config.yaml
num_hidden_layers: 12
hidden_size: 512
num_attention_heads: 8
num_key_value_heads: 1
head_dim: 64
intermediate_size: 2048
vocab_size: 31995
hidden_act: "gelu"
norm: "rmsnorm"
norm_place: "pre"
norm_eps: 1e-06
positions: "rope"
rope_theta: 10000.0
rope_fraction: 1.0
qk_norm: false
attn_scale: 0.125
bias: "qkv"
tie_word_embeddings: true
parallel_block: false
init: "normal"
init_std_qkv: 0.0188
init_std_o: 0.0188
init_std_up: 0.0188
init_std_down: 0.00938
optimizer: "adam_variant"
learning_rate: 0.000672
beta1: 0.9
beta2: 0.95
weight_decay: 0.081
lr_head: 0.00885
max_grad_norm: 2.0
warmup_steps: 522
schedule: "wsd"
decay_fraction: 0.755
decay_shape: "linear"
final_lr_fraction: 0.1
batch_tokens: 131072
max_seq_len: 1024
doc_mask: true
train_tokens: 1673000000
max_steps: 12764
dataset: "wikipedia_en"
MLP neurons of a small language model. Each row is named by its layer, matrix (up: input weights) and neuron, and shows model dimensions 341-436. Each number is 128 + 24 x the weight over its row's rms, rounded and kept within 0 to 255. Numbers have three digits each.
A block is one neuron, or neurons of one layer that tend to fire together. After each block is what it responds to, as a language model described it from the Wikipedia text at the highest values.

L3.up480:130100111155128123129173111146122165106163123160138117111174104135131152095111109120109160129160135159118135104124086100144120125166102149158169138102097141112145112154089120158150132140134109129204133153112128111143107129100099116124134099126171136117128113106079142118154095109095131142
Responds to: Scores and relative "which"

L6.up308:132141118111067086115143165114138141118123119147109140106099101139122118133112189142157176141087146081110142093112081132136154118123104168104111139068123119122092135109077135096131158091111093117124149113111125106131094131108138163142155117120170116096141121151113101120108085164102165120
L6.up409:132111046153124117139129098110129139127151154138127117169140142105140140139123128124173135124137153093160131098140104105100120154162094141098086105086119149168092131129064138170138123125089113129155142140116135113107128137119135122164152151140124149134102131145131146094149128109101123131
L6.up677:096163113135144136156157126096143128162157132141151187104137115137178126140144169127142105117176159127106124133131068153093099131148148119116131123106105135154161145137123062115158088142151076107199158138118156118134138106165148132092151112106186104151141120110123171177107079141116098133
L6.up823:133177135144123116121120112125090123146129161143113139056093142195132105091124096144116173144147164149108128107163127091106105158114126109095166100121148096153099135135138165166135151099119125118143122098119099131157128129103126130126153112114126143147097155143140160111155109080115091175
L6.up1241:143149158120160128126102122116096103099127174113132099153178120162129068110103129172141182104147162091173103141140117100149150140170075126156106136125100101116122169144108156152109128123114103108158130087127136111152123128159137166152127146159150098152102150142163129114116114142165156089
L6.up1246:172158101128116156127165128117141125097165192119141108114102093184165160071106136139162156123136184148137088077097108108088123125133089119131128105145133086141133119122114134161157162149115124156127154112096153118119117138114101120117147116128149114141116117154070128142139115101141131135
L6.up1409:101145185140093133103133136111098163122131141105131123104082067143142122089161104114151177154133097157136129096123124128102135117124114168141088143121099147164141171138123088127123195081154136139126138144127090138090128126107112153156103124101133111156140090158154092133109113087136127153
L6.up1736:090120152088107121133155154124117125125148190076109091139137096148156115119132127133133130122123145120127109130120119109168169136115081121136111077095135115180170131147116131194067136096094099107104110164127103140136135141101132156157066135109121141114129139106109092141132137112138167084
Responds to: Separators inside numbers

L3.up1836:156178111097150160117103108120129187108153111164102153155130150132157116149121126101125136105103123128129127164137098147153074075142111148122134139098158101121091097138111113103144101150122118153163137164117130098129132079105169151057093142135129105131072071134111162098214103117103123114
Responds to: Capitalized word-initial pieces

L4.up20:119152105131159106097087131125151155094188145147141102127154106125113178090132153125146142095133141093105111138145124143135114096133121115121132093177118075138121175131066091130128117159116123126111136140131141121108126131104107095143110135126134100136093133124140116131131151128142162112
L4.up629:116163104117163107110132131139178086088126149182095162129109123133134102114138150114119138112147119135130097118147143171099135108167123138131148119143154126146192166177111127154116171155142123118133125150161134079144122071108134115145155146087127138108115172123116151148120085100120153139
L4.up891:096162111123125135081138133161111143099158114123156101136138102145104127157101108093152139138121108135148091136105110163142124114124155135153124116193099174108110108178085120137107158182112145178126099108133130156115108105133117135147158165133161143120145136134116143111170120143096110083
L4.up1037:115135153121119144107158158090072157143117152121134147108109097153115115107144173142125150085175116091120128092139122126121147178099121130140110113130120111139144107142127156142140133125124143164120131093126117111157186133095178138137152111130161095111152184089115073184126117148089131152
L4.up1457:137134131122138108109138115142135117127166132135115124128140163147136128121112119148133138127139156113148099133114084134152157123149134124134096108143120170108127111111161094148081105133110154175132150117134102111101144055094172127121126125079162092110135159087111158155137134138115108102
L4.up1581:117161117144090127116152106111132119125154116155112134124112105111123136109138136097128113142128122148136141113151101137107153144130125150086123133131091124117144122099141151142101134094140117163151125147140143094132098147120129128109139122175112145085104113190145108129113071089123136151
L4.up1611:124125121126132103123083154136094128112140130106113130097166173147140085168142152132113129091135114067129094143113140134126112161143109143132104099116118136134170135128098145129131151090106122146163165121098111130139074150110151159129109149156144094138094097150114122118118133061112131155
L4.up1854:123134105133137117116139120120131194126143121148119159141100105132150140124105131105147129136121106130133113133130122157154148101163106142115106106106136161121148107078057083169115139133115155142117117128134141149097123107081137108182133126101157130111082172157126123180151112109130122179
Responds to: Sports table stat cells

L4.up83:133132167136146157134113098162136134134139131168115150137152125150133131102152086107136157133131129156113124112143091133146095126125150134128151139083085143115106117116149118164163176115128126116167152141148169102093125069151139127149078154103116150139144102116132187115119143113093135121
L4.up166:100141125105123131097143110156136130151139132121114166149148131134113127118168131141117137115122107120146135135149131084175105129146149173192164128120152108134110116136096121203147144130124116115130162107133099153162103104138141115125128118114158142156126141134162114129139123158113135143
L4.up483:131141137157146121107162109123114143173101106081095160108157129150117161117171127122102128134105138102100158129133150145126145172105075151150137096099127108142091150177115080160113149108126105123117087147133122136126117095115188104124121155125128106101132115111133087157129124154044137171
L4.up948:136161151128131154096156110102081122130127156165095146117153110164120146131138135120160152130139129092099108078108151125148093127112107100147148124135104140107138140119144137118140125140107126140174141141158110113144143073132164151129124142147142173110151123109139143180115112089104111134
L4.up1276:127171104120117163141133119116147127153119123157119142155170105138148113110107137116116160135089183163132145156111151114136109102133086105144124125094128126137101135148119145131140132090134129101148167148130117130139107084088131125148092123121120149124094128119152149144115105129088139157
L4.up1286:127133147154133107086153132107101145130133148119131138086144123162131128098163094127151154158130121120100124123115089098117116136154083141083168126110127130137113092130121158119124166107120108155138127133136128129152148115156175132100102069163105128134070201102162121129077098129114140115
L4.up1531:137135157141105130101164141147135153152150124090092117153139099150110113127110105121107158094100142134158146113111112090114136133144118107141107145132141161157075117123100158111093159128118105093145126127140142118137129138100121142142151132180101128100120131144136145133124126129135122133
L4.up1620:116143135115095126123123125127119116104139121125135128179133105144142093121145138129098128133089122179115170139134115175072131122120105161132127147120148125147135149129141149123118126122144177148160158070126071142109105069112147093155119124104125131090152099095138113147136104142111166174
Responds to: Paragraph-initial name or year

L4.up335:085121112143104098136143128105124176093139120140076128081104149148176132104125117080120120109118138126137083121132144135112102132081131098150111107116117163144082151104127145145102168119119127140123099141108118119132162141132154111160103124135131127146148152108200116133134111131112097157
L4.up558:118159162105127093132121162093116118142110106164115140178150150147119117155167142149131141100111148091130113135103132138071113087115133137162100126089155131114145139150146092170105153145104138141112126121091122157141167111112101150151141150149108129130169174149123139101158096117160158127
L4.up962:111139141165132114112100154097154162112138175127145132114117120127150128112119154154101136104110172119114124133136126085107102085119147124117137061116156147109171157134101152126136108147121085149151111157084197157144154097134139181090095102138108126165101146113139102133151145132145095084
L4.up1328:137146115164093127085139111106099142125118165108117110108121098117141109127129148156075138125121123123102147048125089112189138130124091113137127092119169140118145121107123149140116147092098074097151109158094110136093116159120132144133137131134170161138143167129138133117148094141089090124
L4.up1356:105164170138111131137110117082152140128116152134160113137171080119168144129128132149084143125108178125109147121132105116070106116112091157151138062131095134136101163130146124122135106119179086165159117157123142145119187111105159168110137105167125132118120119089101138111117149110098134117
L4.up1645:122132074151096127098134163153131125110137127157102133106133157100131140111168156103143156133134126141128132125109131133145160082130088141143152120097146160125130128115113089110170169118151104135161113112128123109132099099088106170112165137125161103117113099156161115110154102080152134166
L4.up1684:095141111184132113145128180076111153120121083140129130140134122125189099128167135108119129159134157150096133075132101134146129111109136157151136088101162108124071155112093175110121125126089129127130126110095116169127097118154148169096163130140164126154130135130120121125194098142121132122
L4.up1966:169140097129126137116139176132128135160132164078117124147114157113128169135151159126078137132116101098093077148144141081132149138107066090106142134117123108188141087106131152177138113129121137155118089092140134079092117125142145135115120097183122152103119125137130114156209092098116127156
Responds to: Opening quote, dash, bracket

L6.up76:084150104119082121102120104134073131107145148126141131123136106150129124110106140211171102144107124115123136122077096114099081144156105102096159124104084120122096140101140133095158130141116092104145143124150112104108115146155154157143163135156113139137179151129157099161113134095132151116
L6.up309:121156101101127156096133155110097156143125195134081130164150105152141130120147120117109175112135140127129127162136144152136111134111161162151104137127087129155130085164113129125075117120135117128120174149130115120135139139142144136109154128119135142151131107108138120096122105121117118103
L6.up349:141169133157118126121149123145093143131121095112109114112125114159122116135101125108093123109082117151116134105168113130113093115097085151153093130082135134152099111125130100143118140101134102114122142162126165121075173096135140179121095122156142126139119122118161108117141125157112111143
L6.up628:112122126119114152124104110137127145118128131135105132086172139158170108039105143097184128092131121135129061111126106139177115095103136154135128113136145149121135078128112106127147161118143120128124141133157097141168137162102113154106116140150096117116152122128136112117135139136053121108
L6.up636:108139101115133121155161116160118112147128117114109103123129070111127088120140150098142156118139116158156162112118154121137133127146141133118159142151117138108149122125097100136133155108125113112157164102133107122129103095103148138176104143087122138121161158120167180125126153116098159116
L6.up1407:066196136125147135143127157121107130137133135176091135112131136149080123116136142135158150153119191138111141133146109072145128140150097139118121091127124136141106130133137127166112126097144130133145103096135100159135106112122125167143154153142140089141122143161109142089155150114124137120
L6.up1784:118156122128114160111118144140108163116153163110143160143145106155098152106119092112128172138119142134127164114158157076126127130100164148132153095126080162141148151163109107163105122110098111109158130162131122090121078133114160135124096089125092118126136140164131139092126108148147136147
L6.up2036:148140101123125172093116131171103139138136139138111125088128127118149151133117155123111120134177174138116111107097140141153163134150109105094140122106106144121112148133128125155167126121077098091137121153129108148143098118108128178137110171102134136140177148079146132141116097103154177108
Responds to: Year-initial digit 2